MLP neurons of a small language model. Each row is named by its layer, matrix (up: input weights; down: output weights) and neuron, and shows model dimensions 112-303. Each number is 500 + 50 x the weight over its row's rms, rounded and kept within 0 to 999. Numbers have three digits each.
After each neuron's rows, "fires before" lists the tokens most often just after its 100 highest values on Wikipedia text that the model never trained on; "fires on" lists the tokens most often at its 100 highest values on Wikipedia text that the model never trained on. A number after a token or word is its count.

L3.up386:482581526411429480543513434418471479465569485485510551426496530486479555497442444499581397472569519467570622544451587546535402583497434617541440505473531462442523459446535513501547410425475491547563391537574538498514513483538466461506502512547386510464431467613515506545453469515467495463522490490436514518488558494512448497585483483498507482552489423477479456547464489431492566553543470575478417493567510519484524530456513551509438443440491510460483482498418491567461503538470583481485515479545473474558524453502506431368463526624478426488428482483509472505450497629492487531
L3.down386:506516478503542589559451532519528494453490495455449452444501521492563551549455531492538511491505562584460391489389513491408583428547520429508505519430484401496467453524522574416524481546374456494524521553535491552553479682434481438476493573481426498459551541489556502551377469587577570477516489525508540588403455412541419430546495438586493468426503395540469514460572491480478531512459499571514510475448553560528543500459505498477507450520494454552591546428464488490503522518541496464516468526547505426413448615477429420547489533449490434509530516538485561451466532516410508497
fires before: "\n" 72
fires on: "\n" 57, "-" 19, "===" 10, "==" 5

L3.up1686:540539468445497493551443478547409523473510477521519471549437512499377547539461442504533533485413391605553491451534497389490539475524415500547476453511533403530442452442560446495567523516374442516498548449507497453497516568436464463575422459527457338541522549492468545559562479464508499516503622589415508496515606539567499530486561542414530492466509416531475479548409497513534597592574463516483469599465559494509517562480422456477573405444606486539460548465584509528555541576557525473499503563490515528570478395534475447428479452530487538523452470440500458521446522548347486484
L3.down1686:486497507466507498480450465439504554499557488406498455484452551525362521521504463545552538526497431562466505555548568529474496529473428530528480469521469537525436493472478522434411527523457580544481503441484452506487562521457500558554522487620456530523491525553553572451546465444473468485492577501528489359463500473518533605506550487545544521429363415518444531443391400397497474525529486497426461481541574429450507539479459399506508595467521584542506538455541531525483530470479552446458547489483534461450383542506500436475494462516531505442372493494436410527414483482483495485
fires before: "\n" 41, "-" 20, "=" 4
fires on: ")" 47, "\n" 43, ":" 6

L12.up1006:532484512512560505495529545583534515570459487478489483519538497419509576461442441590523455460507528496439492562559465472532458525480508507498495461489480431436517489476501527532561471423564545492432626521515522513524526460468475507507422584480565462552531479574491529473452475509547548540467486546518433621569494532452481480449456497433571603506573534502597548443455480527594469537444538459453483454460564481467467466509513423559439474533535567573525498495528526468559495425443538549558513543569378439458387471543545447577464512497532472544486585447478482460655488567487526516
L12.down1006:428570506506536455523470492409490503515572438524474511446479494497525502558504468587474562463533483514466516556688498517502485441350462532441545551497485550420527503492437456478429449458479486497485515481492506467493518344462479545462521507525496434464475485523449421460511533467472468494475524487465537461457583504496535540322518435602505458519534557493488497558426535455500499477490399479434467484594453532506522466494550511444478542384437483479584487544475489471513466537546505489466471408485520547555488474408471522570481497523521495499494522620541488529943455522470514569
fires before: " −" 17, " +" 15, "0" 8, " New" 6, "1" 6
fires on: " |" 61, " (" 20, "|" 13

L3.up1224:487542554485460529505508531521505428432369473474584563480584507435487520443463477539414513443575550527452472421500609499505482459498556481548459434445418456481470494526461528564534571523500482487423496569511518512564536505490448487508478489400508449534433493408513502491538512343582470438490400539464515428470427533473499511549627510503547475447412508503483449491434452474530524504493460496508481502540517534470487498509537529485544515517544426430486511417527529472535396426597569505468467529499465405525531514543409535551514521604484454475550510512518508476516512584517440532
L3.down1224:504489521435499593496496610511397512417507528482523582524455529461517480621572502466436454511514471562541531442520629437477467412445559551432434497420412596496452488531548469486491495540488407432452558538464535545520483497525502449449543539446437562502525490532532534477461470405483523499548515516533468485519497538398458427483460504511528414523509409526524433489542502428522521578528516504477555523538550595453452582511441503453520453539507568405505557453539512513382419467589504483583483457544506451454540474559452537448563509517426492500528517496506578544573422491512484479
fires before: " |" 41, "==" 6, "2" 4
fires on: " ." 15, " 0" 11, " 1" 11, " statistics" 6, "0" 6, "/." 4

L12.up1752:445471458450436515504435483506527426516500504463474538528540432551503504549465416526420516425473507537421603495527522492543520487457498478437479581556507473570559542457513465526519552491534461440473469490540493482521469537398522498473465482513580501544466510468441361490466542593510485443479449457459541489548468469511444453583598542512581433479468467429503480457472510513548529504478454519461539384331493559522516520487388395515430511497534531436479539441475584400427609443550567543561499478566530430454569498516523468524591561488540446427531510562474494423436488595481477504
L12.down1752:501473470490526550442470418598472517481520450522434437494582487572489402479476426457565552495459495554530538529329610485507481473459548438579476515452557491512550490424514516610515549529508446471459500439471537479456476441581533581509491581531456542443372477518504487455507467398531556472515505542495411568466516500522526594607475492578529456412500484430555564489481446506463483457531456523533547403581514531480505559507510499458506477458475486462457562395419556517465506537520423544486486586476462475552407577520524514545465539479530461507547474558461498541617541454504482447
fires before: "\n" 95
fires on: "\n" 77, "==" 14, " ==" 8

L3.up806:519446441566432540499507477541603459455478534476481551471484358596553483520445536414513507515544453541513428473574543506528506431487480464561548524409455539464462580458503527533576521485450568497489537486530556482508561541556457480388433574489484524459487528501455496344437501507553544527506503505467474482390476466420492544514443507545487539598477551555394534436514481476501478481519510536522559450513496565502541462528556610461564490546573496609478494495481451427534537492495494576584504457575504482537484482579385569476445426553482453500523479437525452499510553473499450467
L3.down806:561572546563510555528526485459601536426536501519522539453520442559511546504548561428562505500503487560506464511684472592494471504565473517445499444426425531460402510446518546568496410418435605506488460521558496514600481494536563405449542483518551546503565543410511459416376526528492451412478458505545577486455460508472547507499502527501428593564445482461484376518515541461423531541481437537487524571499575532525587537470581559530509473444526489534494555563581459478420520525492521498403448445477471569494482540461445619459495496536464536481477586507493534501579434572503449522
fires before: " |" 97
fires on: " " 100

L12.up1306:462433525482504451503542527476594449559438549490529544547541420474551510618491460647397471522499549558424377498447396519532515387483512545464559530507510533486485564535487520440423470435515519404505482467499410529454542408356427525506433537451520574565457484496545486392418436485531427492448454506502468442477536526550424532574509528533640512493522565497578521418562537577549400515519476623496477550543485487397402499513469527533480505555426514586535483491419451509486436528555486523498542459580596486503522383453492490448484538414505557495422487504486478507442547641440516452
L12.down1306:519510462474436420540531465531495500511522482462520511519452544514441505512476558519540438503498508549501504504103506553498570506552546546457509506470479448519513593477444503572457503471422527545567478470435471596442504474579466505512507536552527517400484481508531522536446505530537503545576541468561486474502557558458572571559507576470448523547551572508576565548389553492475474577537487518542511512480511450495527502486457630460498514518487448493491571464381481474534498541507410465458494454455384534513486521508504502500428469448542474522521466559447491487625438522498453479
fires before: "\n" 91, " to" 5, "-" 4
fires on: "\n" 76, "==" 12, " ==" 6, " up" 5

L12.up641:529511491423571479487434527526424463512526555492549391575561483473420535522466492504470618500541454485458516514543570508555477468455374560537507499560538527481560518423568391401516528498431484485477423541540574434540582578459510464509441458568474422463487457468472540570481468457470552487506511524470470502508451520480536518578461592452479346449518477507611517502425486569497509374495492565563482399479504508486529537478531455541443474509483437469433478388488484464501510588533515507495549438553534502440486512463513631453487577444491487472487583489528510471413490533413434531
L12.down641:491477552523580527566497572547459536627538519406612426412579444501502447485492532538546628463459486540496587477473590507551486538504554449519476383456489450573456457440545524514494491467469481527491531535451470400518467559499480469530419472477536435481510469604524523475483403483442478413509475489569545564431608498534515466492520518595449505467450446574558447450438474504573615433426573538460494496445500472461550565466567533496484464498565463455463517558484393411463386510522584483537476533473489518465497588471460578568487549440421395498474488434467447519413503493390420461
fires before: "\n" 59, "." 13, " (" 4, ";" 4
fires on: "." 34, ")" 11, " minutes" 5, "\n" 5

L3.up471:565511473407455466474465407485398533505546522515423509615553428459454457482471580506563435479468490511513525555462520479441508510556521463563483462508518502470475459444448571434572431469487421467438470502559443572508553463419535471498493532429463432566460491559534538512540440608518425535500568450579522407577503504526523497447425462545551471473511537377531507509485607511531525501397518523458399535471481489460530532369505499576503423424487493504425505437434506478416504581502530516518558510511421510500467434472455485450541599503463530471458460522580485453417464528501481539
L3.down471:510522554454524399503361571356504503527490490564465490425427445529521540481560502519509459499469533443404496502539520478434562486406478537537461517637410472476499489460533450378457495471552512463547418445551499561612570482498466496491476534462479500446512512520508582456505522519553535443484426557508470494561454495516591558505554593463527482533500534505541503586471517449503484541487442459460470472434565475548402497461550479493521611506580447512589482528433532393540577505496496464593496496415506448475464495519535369431438514519511444562423545548446462484436506542622514443
fires before: "-" 64, "\n" 24
fires on: "\n" 88, ":" 12

L12.up303:464412504573498506513464565475518439575467491520446542487530431455570495535465482573512533473427512515489446493408412386509543447514458472474531483500475467466437552442513439474468567563532533486496491485505511496478473496379424495438536432508526578531525469604519630478576541492457450507470407514504554488511403494548396415591556492528559534519520495421548555539551528516598489508478413535492497563571486503479571526489548413552532496655528543579506504502470605428494418511431552465597591543566616489542589419476450549492553524437506470519513532578447501485448548547480524510
L12.down303:516497472410500502489529510494482500501535492437504462389486476566481442461455454444482460489558471460482472465120546494509443474514573566471493491474494515466472459535434554605635452512469509497512549503493513470485488391503446533445491496493484496468448530417468462485503488462535544475546463519442423485534518474468515612682475480554460456533493509486601508489465473518413565516494502505586486539529513510481539491522499539461508498428416461453468523430493426488449447531468505455475459470428461443486495552472492507511501465556557529489523467503530497483642495423569482408
fires before: "\n" 94, "-" 5
fires on: "\n" 80, "==" 11, " ==" 7

L12.up623:515516481544493482525457505529523451574464484501620490500492486484440566512474474498515490523523473451549526532457613519478506632452481400437446482462454449533549590428467517416555474500486554528462507499526563574514517413493481436560454504496507437547456497552536500494511431543477449413441489474554488465440453547456536478553450474493536523492564442496416494561436404435505399553431472527458459572498440557513479513582530470560479426448433465565457503589491557489468499465470495561463514613489499470404486544512450502441474561500343555515547637461568570521454490515515443511
L12.down623:527547470582450520516428511516493481491538485514474517472450528459497449495504413497561504476421417481436544466721474462468511411465577433456473509509455380402457551490525407507567458483475555427456463471504473453470472386451488522389553500408455450454503496603522478467511467466566483591559481582451480641490496498527517530480562529602488513512513512538586590451531570482547537533445527536508444493530503495438452444546603448412533570471507461473488543586414510512542513518549477547514470482484390434371450558516510519550524454507477522561467390513499415515687502464529474467
fires before: " " 38, " 0" 20, " Apps" 9, " 1" 4
fires on: " |" 54, ";" 22, ":" 9

L3.up387:559471452506534447510444445439511512505572578496490564442602421565439501469472595499563503580530507532522477527563520450552478540529432577451435459473531552503504502503521531493516497489418525574564546525543484464549551539489449599424488596522614508451521543528564461458463504446437494528496500556499511471585498514527507548547504549491518536563505533393482431422578491481493591552511620526499498536527570566583563483464518570579418429402495568538519422447562514474405506516444431548446512481503472478438505469527450585485478462518418499502496545467483517457483613478586473528
L3.down387:560511535527477530527482441470558480456441571512536456430590505484516463446525602544572506505538470491505521525704457476507437533597392580421458455409482525484473512486504520503465539500397501504490584507534452550493549546615450461486492570495602466461588540488570490499409513586524413517560488537558587519472396511487567588423498559508543477585560515454475450404552525526432524431552546517490559540441548525529533491419557559590415503424494475561495508538603469523448544566428487510511518456537498520482546561511449605494462475547470516492525607431460531471576520473577439523
fires before: " |" 91
fires on: " " 100

L12.up1408:470511547581524475512406576468476542514526512551534529552492557474515521514416489529474474457537519548482538596419453492437425463514495500465491510498503445515439360533530550455471440505578423479504400515506559426550506553444425532442574453465452561477595536451594487378515490449564469482489482534531533600501489558583436479449493420524626509499618477410496481531464451521534502506534523506458483546534436507559448506483386501527320520500504516489444540491571516463485545485412482505509580501439425481487451510510450503530530449538523518453543566484479448440540580545457553474
L12.down1408:542459488496566451525505478487498576431484416462535471398411575487510498516504564539492511416578520543406489587373540490527485447636447543535528484466447522528425484525515584477432495501483438427536535508389520465528408490545463507447533546489523512487521488455497537454519534530491473581534503522577546556504487443484493573573506472517382498486533503532561472506488501557487541486450540487480592440539471437559521500543513546474450579554613503499453518436468555568563504487448532391474522482457481503448459526454475603450449503483584463487550559460489411471567458489482561484
fires before: "\n" 80, "-" 8
fires on: "\n" 69, "==" 11, " ==" 7

L12.up1715:410495445524557520555484543452479518546427540647443581553551444430503409459497500555491507549494513477452558612511438504473529525422457424458586474416528495538545469427460444412532457494553557538456443548448549495517531488524458479440470447477445536472408499541474468439478455505396512413532534534479473508590434483538503497548485464387595559569527565564492548574487458501440521535428515518492495491461617508423470575486452473531501559498491432513543432464475529450545502558560478490457435427540549419472465509484466431403514521536519493542532508351451480489472315515544491447
L12.down1715:450510456487529485504543517473497532466461509598440476471543539465540444508530442544540556480460501489495436550362472469573560471511514464585388551409504533529499441508410531512557505510430539470466418515455514509546523490463447514524514451466466528531473554528481469334409430489415490463492575544511493399509460384486550483538499470528556496513470471689599547562481548493458508546466466524397520546492439514551427607458567516542459478513516467453524548457480524504520538555587524570518479396462529535470447463569479560410437466477528646521474556493497515452496404448445521440
fires before: " W" 20, " L" 14, " D" 10, ";" 7, " 3" 5, " 2" 4
fires on: " |" 45, ";" 29, " A" 4

L12.up1326:530521415561568441532459526537446521526507520496461459526546446452419497589553592479521493593502562440561440470530518526464469486443449566450460505488469527505474524498545465571471592597534468549547545423568496483462454506377456471379469447461570511520450407541477510527512530448552546512527591487468502497503518466517534474488501484469499404487442502444497512557511533462488500503443479438491476451456447509585504525477543503562529424504466431603515481448478428512437614554465558415523525495570447486524542579540516498467552502475517593459529410480569502609506442464492469435
L12.down1326:496475488513443441531455390447524464459514525509493492391497478584515522509468595490459532501569449510590474533601450447568392402463535440552428572503501486489492481483472479450401536420458531493434493478546570516459478515496461484422471487525397433531440445524540496485536533483517475529514477508489510436523565491513564395553414591429494544484454614525299429541517475527437600416545514534463501468499460537466503541536527462504444524495475436469472491462423471574487406610500586574550552522598491541553548466509510514522578459519499454568502429565461429559475524508502491515
fires before: "-" 50
fires on: " al" 37, " Al" 14, "z" 5, "Al" 4

L12.up1842:489521433578567473489488574526510572515450443437494481539552507563394523572523562495574444501495518500504469431615491526517458528534457505529507588532500425515426465481516499400545560422547610460496565466467504485482503472520457506518573471619426489432450500528520546371410549538512419486378468560492464566531502525532520526434456491502562574529475498599506520566562529449469518559442485500497521385475520538447500518405499501492462537488470570447472535437539480516527506519520515552547468509492485515478479500572540561584531461544545510515492521535515488547480547527545484445
L12.down1842:517511504547551542423540479442453541455414400526501506510505407473486418458570400456533433502471479482511417464652507456516490535571455385504426571426485523473425465488440484468570560542567543410534465494558468530443420443471517479455494562463416532460550565507484540491533483476481531475508459542538519482609510465400526486374544480487460428382442517490614466530498484452437564463551477381501414447484489537520484450443509490487495583504497440479535537561508610374552460440536484488600513515499467426441572580559559494507486471473456495469530518478429552485378498437474540465
fires before: "-" 58, "\n" 24
fires on: "\n" 79, " |" 7, ");" 4

L3.up2017:525479535583551435511598561490453562581535500557474516430411454384458426542533502578464559505528609494526412529473492508536389491484539527492514484475468487562511421504490529557485550530513549546449581432503528416541520505534529529497544497562519504570498541547478523549607469469527496439486523549563432425499423595510496366369449537549473556569432503516474558462468466508497441490384519449619503521462476554618575489446389441562495504594510458488466518597486485540469639536491557520501488498486527472489538543504544498512496504452516591506449520579475550568454471427467430492
L3.down2017:575372450554514551564554481521499473566459407441506520471434481453495408499430530603586450539519578492487442557483458495553377451426520538461452462567543402401458415497519528529415499550365491526473502419577518462582529554525469520496492514603481511497504433492496443514555570423597488556417467517460488429475547582478477431376537509573427476561567463489444620456478435483500485423472636509562492451536490545427513454499439539526482458530496414499450505516515466527533498564479517513510490406561480544549530552438630458487495515505502494509438440500493531396508496503400642491
fires before: "-" 53, "de" 5
fires on: " al" 53, " Al" 21, "Al" 6, " proof" 6

L3.up1415:578525504506465468485560528474396470517497451442532421476417599540473560442468523471521509483500439532401482510512511560484483524532431523555614412479553443558568622557419594502525510556431487532482470421537497574476444407569480588504489509566439466521488535494512483436381586449442558503533599498529584500527488417461429558488527439511589538482576393458492451542494585446474507511488439501503461484435469508598497540458442539384497555529476448497557498517512481543549530481511442499487597436485429423550525514461538534502641484529473397448524537419432538413494531529536453539
L3.down1415:468525495449504581503485491520520443527511563473514436416506529555439444536478578517474564446489485518462615581500419526470566501470509453514521556481437515472487394512395521498508480561449490535500377499480601487502601569510370580514545620490510468496505513469494446497441490521495593485499576516541492526466478494522501402621531568472580462438559561460478526535537563566480495552530510503456490523519497459556459457442422439486485524493619467617536460463545499539501485546479490485564487511498569512396582522429530462531441517448510482463448484526477542557487576508569595377
fires before: "\n" 60, "," 5, " was" 4, "." 4
fires on: "==" 34, " |" 24, " father" 13, "===" 6

L12.up1891:506422536505443595484459597563478449481459513496594573485482454479543522519509491424526511474446389523562461480396446509587500538498566397517462575441464552578578510574401555472508484399425542523487544503596537555478478487436494529441455483523508449529410438532477466486487548472417605492537494537505616509525504483486477518493524570483438582499518526560468543478535582530465531481494514558565525465534521397442539451421508439488519625549449480482507462482541510520487382516432571574525487490528476413462510442414488550451488579537529528540519473480458521486517485494422524595
L12.down1891:445545457516534543499544470541509561594415431493464473526530549493467582500424444493416480447516465448568533485628481502514432531384500484509435538489474564527432543539469571523468510485554428491452503457497389471343501459483549558598513543411490463473492479468447473547517457444534520612437450410500520600637523531448578609635591539518499480476463534527425473494456531488538530496481455446581518453483538538501527521489591403424526535452489576436525556422465430450411422533527445455451463494458506477460505504460466522497505450567581501620523447583547511485590495519424536511
fires before: " 4" 12, " 2" 9, " a" 8, " 3" 8, " 5" 7, " 6" 6
fires on: " |" 36, " released" 10, " –" 7, " is" 6, " 3" 5

L12.up1548:458505590462459441431542517598495372516566391433502483560514476473484414528420409446376492478528476475491511488579513373440573445548540456554475490586495508512495493470403524548478468487497463478455493505464627504584501555519524551473507462528447495474447589559511513460533510544428438524538460514414544501440524499463476492647578549443499516584364492408440514487531448509539473439472513550576508500527473463546484496482549486612556484517542434519553582478485384404477542563480444493571514533530518490482527532480512623599510494495535563520465591549517532570515499471523546437
L12.down1548:515520480557478523532471480590498470493534471504530554411527576526548542499436542448569511521514575547491489525524569492526476570625499518566463474572430451485556540565619558503436534513435494592500539538470477492489522411547536487488531462571516521435499466501565560523534534410601564525534546442595392529525525430510538448605434477531417518531521542521465498496524502571514477515483516448500547570515476460459542469516433472494555551518482542493486460451486533507553469535446509487412442539504513607477471582580511449510482506507489526568554453579529476476427496496495512465
fires before: "," 23, " the" 20, " that" 15, " to" 11
fires on: " that" 20, " However" 16, " continued" 11, " stated" 9

L3.up294:493574508401567527497472488473373464467434555514535509424543493459549442486465435480574489486487455611540409548368500597442545562516382460523526484526531459503557530605545523479459489540546419430481546417484436393460450507433448431494516431558413519601481541455531467497490469469560524358489460449541521560588442501496460549527482556510487558512553467523586547463463472482521461479530480424608488531410534568483472530399447545510516397591491561547479516528561460524485506466492589522459443542406542493576487528497476647500518401425534557489526440546510514538436489514529593542
L3.down294:518562340533539526530446461484421468488582480595550533437444665603484425486472471495489469466473498578479465473547501437500530481513387532529588486472508401419529482521480447520430537575533450496455501389411463481486370533477545592486486519516449490492540489437464418529432511483522503403571474448504422483529574505561456501524520491520545574484526452501496454454482442560499476490467564506549489518392440549473567438451443447462497508520588474590468472425540454488486493473536520551543430557424482507558504461502464582554545400523514652549496529514525478570503446501487523521
fires before: "\n" 40, "ey" 15, "eport" 4, " School" 4
fires on: "===" 30, " Hom" 20, " High" 14, " Broad" 5, "==" 5

L3.up1878:457563574408498549579574536458549597477485506448528470437501521550436530458490508562526539439505540445534567455495576471553555574541547502449527529520467475394587453547532560563634509550510581473448543591442469538601462490437478494536568449591433560477492470580497499571455503557536501495463436424409524473472539526473471561501487518501496436415521441484504562483441479395540577511547383550478549498572582495446511535519541488514482541492538462482494483466422496447534570502446458590400542475455480457533302441572534510497421481497505530593475496505470556410483481511421448486
L3.down1878:407488663426511429511472479455589570496534508546495546480496470473523522537492527520547414466541562477516499451510541487510460499451549471433527479490514499524518421451535428564547461495572449620465607507517462595580526547506525568509449479611411487478479509478541551474447440502484504512495384480382513361484486494552531573553476478493513555564479420432513449447477500433539438431518507559474564400544498500530466483537449486491529551494512474448470532472460474526491545491485473598499559415549473517465471518523487558428494388517515487565554478496476563479533501535470481490
fires before: " 1" 13, " 0" 13, " 3" 7, " 4" 6, " 26" 6, " Goals" 5
fires on: " |" 83, ";" 6

L12.up1769:492479488463477426544491514462457492567546460528508556625604468459501593512593528523531564485457512537452474520348395487573477455396474494539510527507433490480519435429476524479455482481472518466498552485534536564615471534383521444542497452518438557624490427527521510540590503551482514461455467517522552424521462527547396552531480494522552559461420396418473484454522493451581479473540458532475420532537499558476549493525427499523574409537496505566436449539468533457535465443513633516568527503614620515554548546547426549538512452474492453513382523489485498504488485504472479447
L12.down1769:518514502540497533576540464583439475491527502492452485476472521560544525452479554501529498531482545484522439471399599498497546479471518539458518562471476491434454494456426428586599441519533445499531463556443501454456473448578469539455477527472457439420447460347532564502522478466550460569504501545461423536558587535506488508613458457456448483511483483539530510542452508523521504464541497453539501476464455428461527522463562516491425529548440479480427545534609530517517475544527457514446451501510509501534532557521531532474473438472570480501500415497490486507550477522534542532
fires before: "\n" 94, "-" 4
fires on: "\n" 73, "==" 17, " ==" 8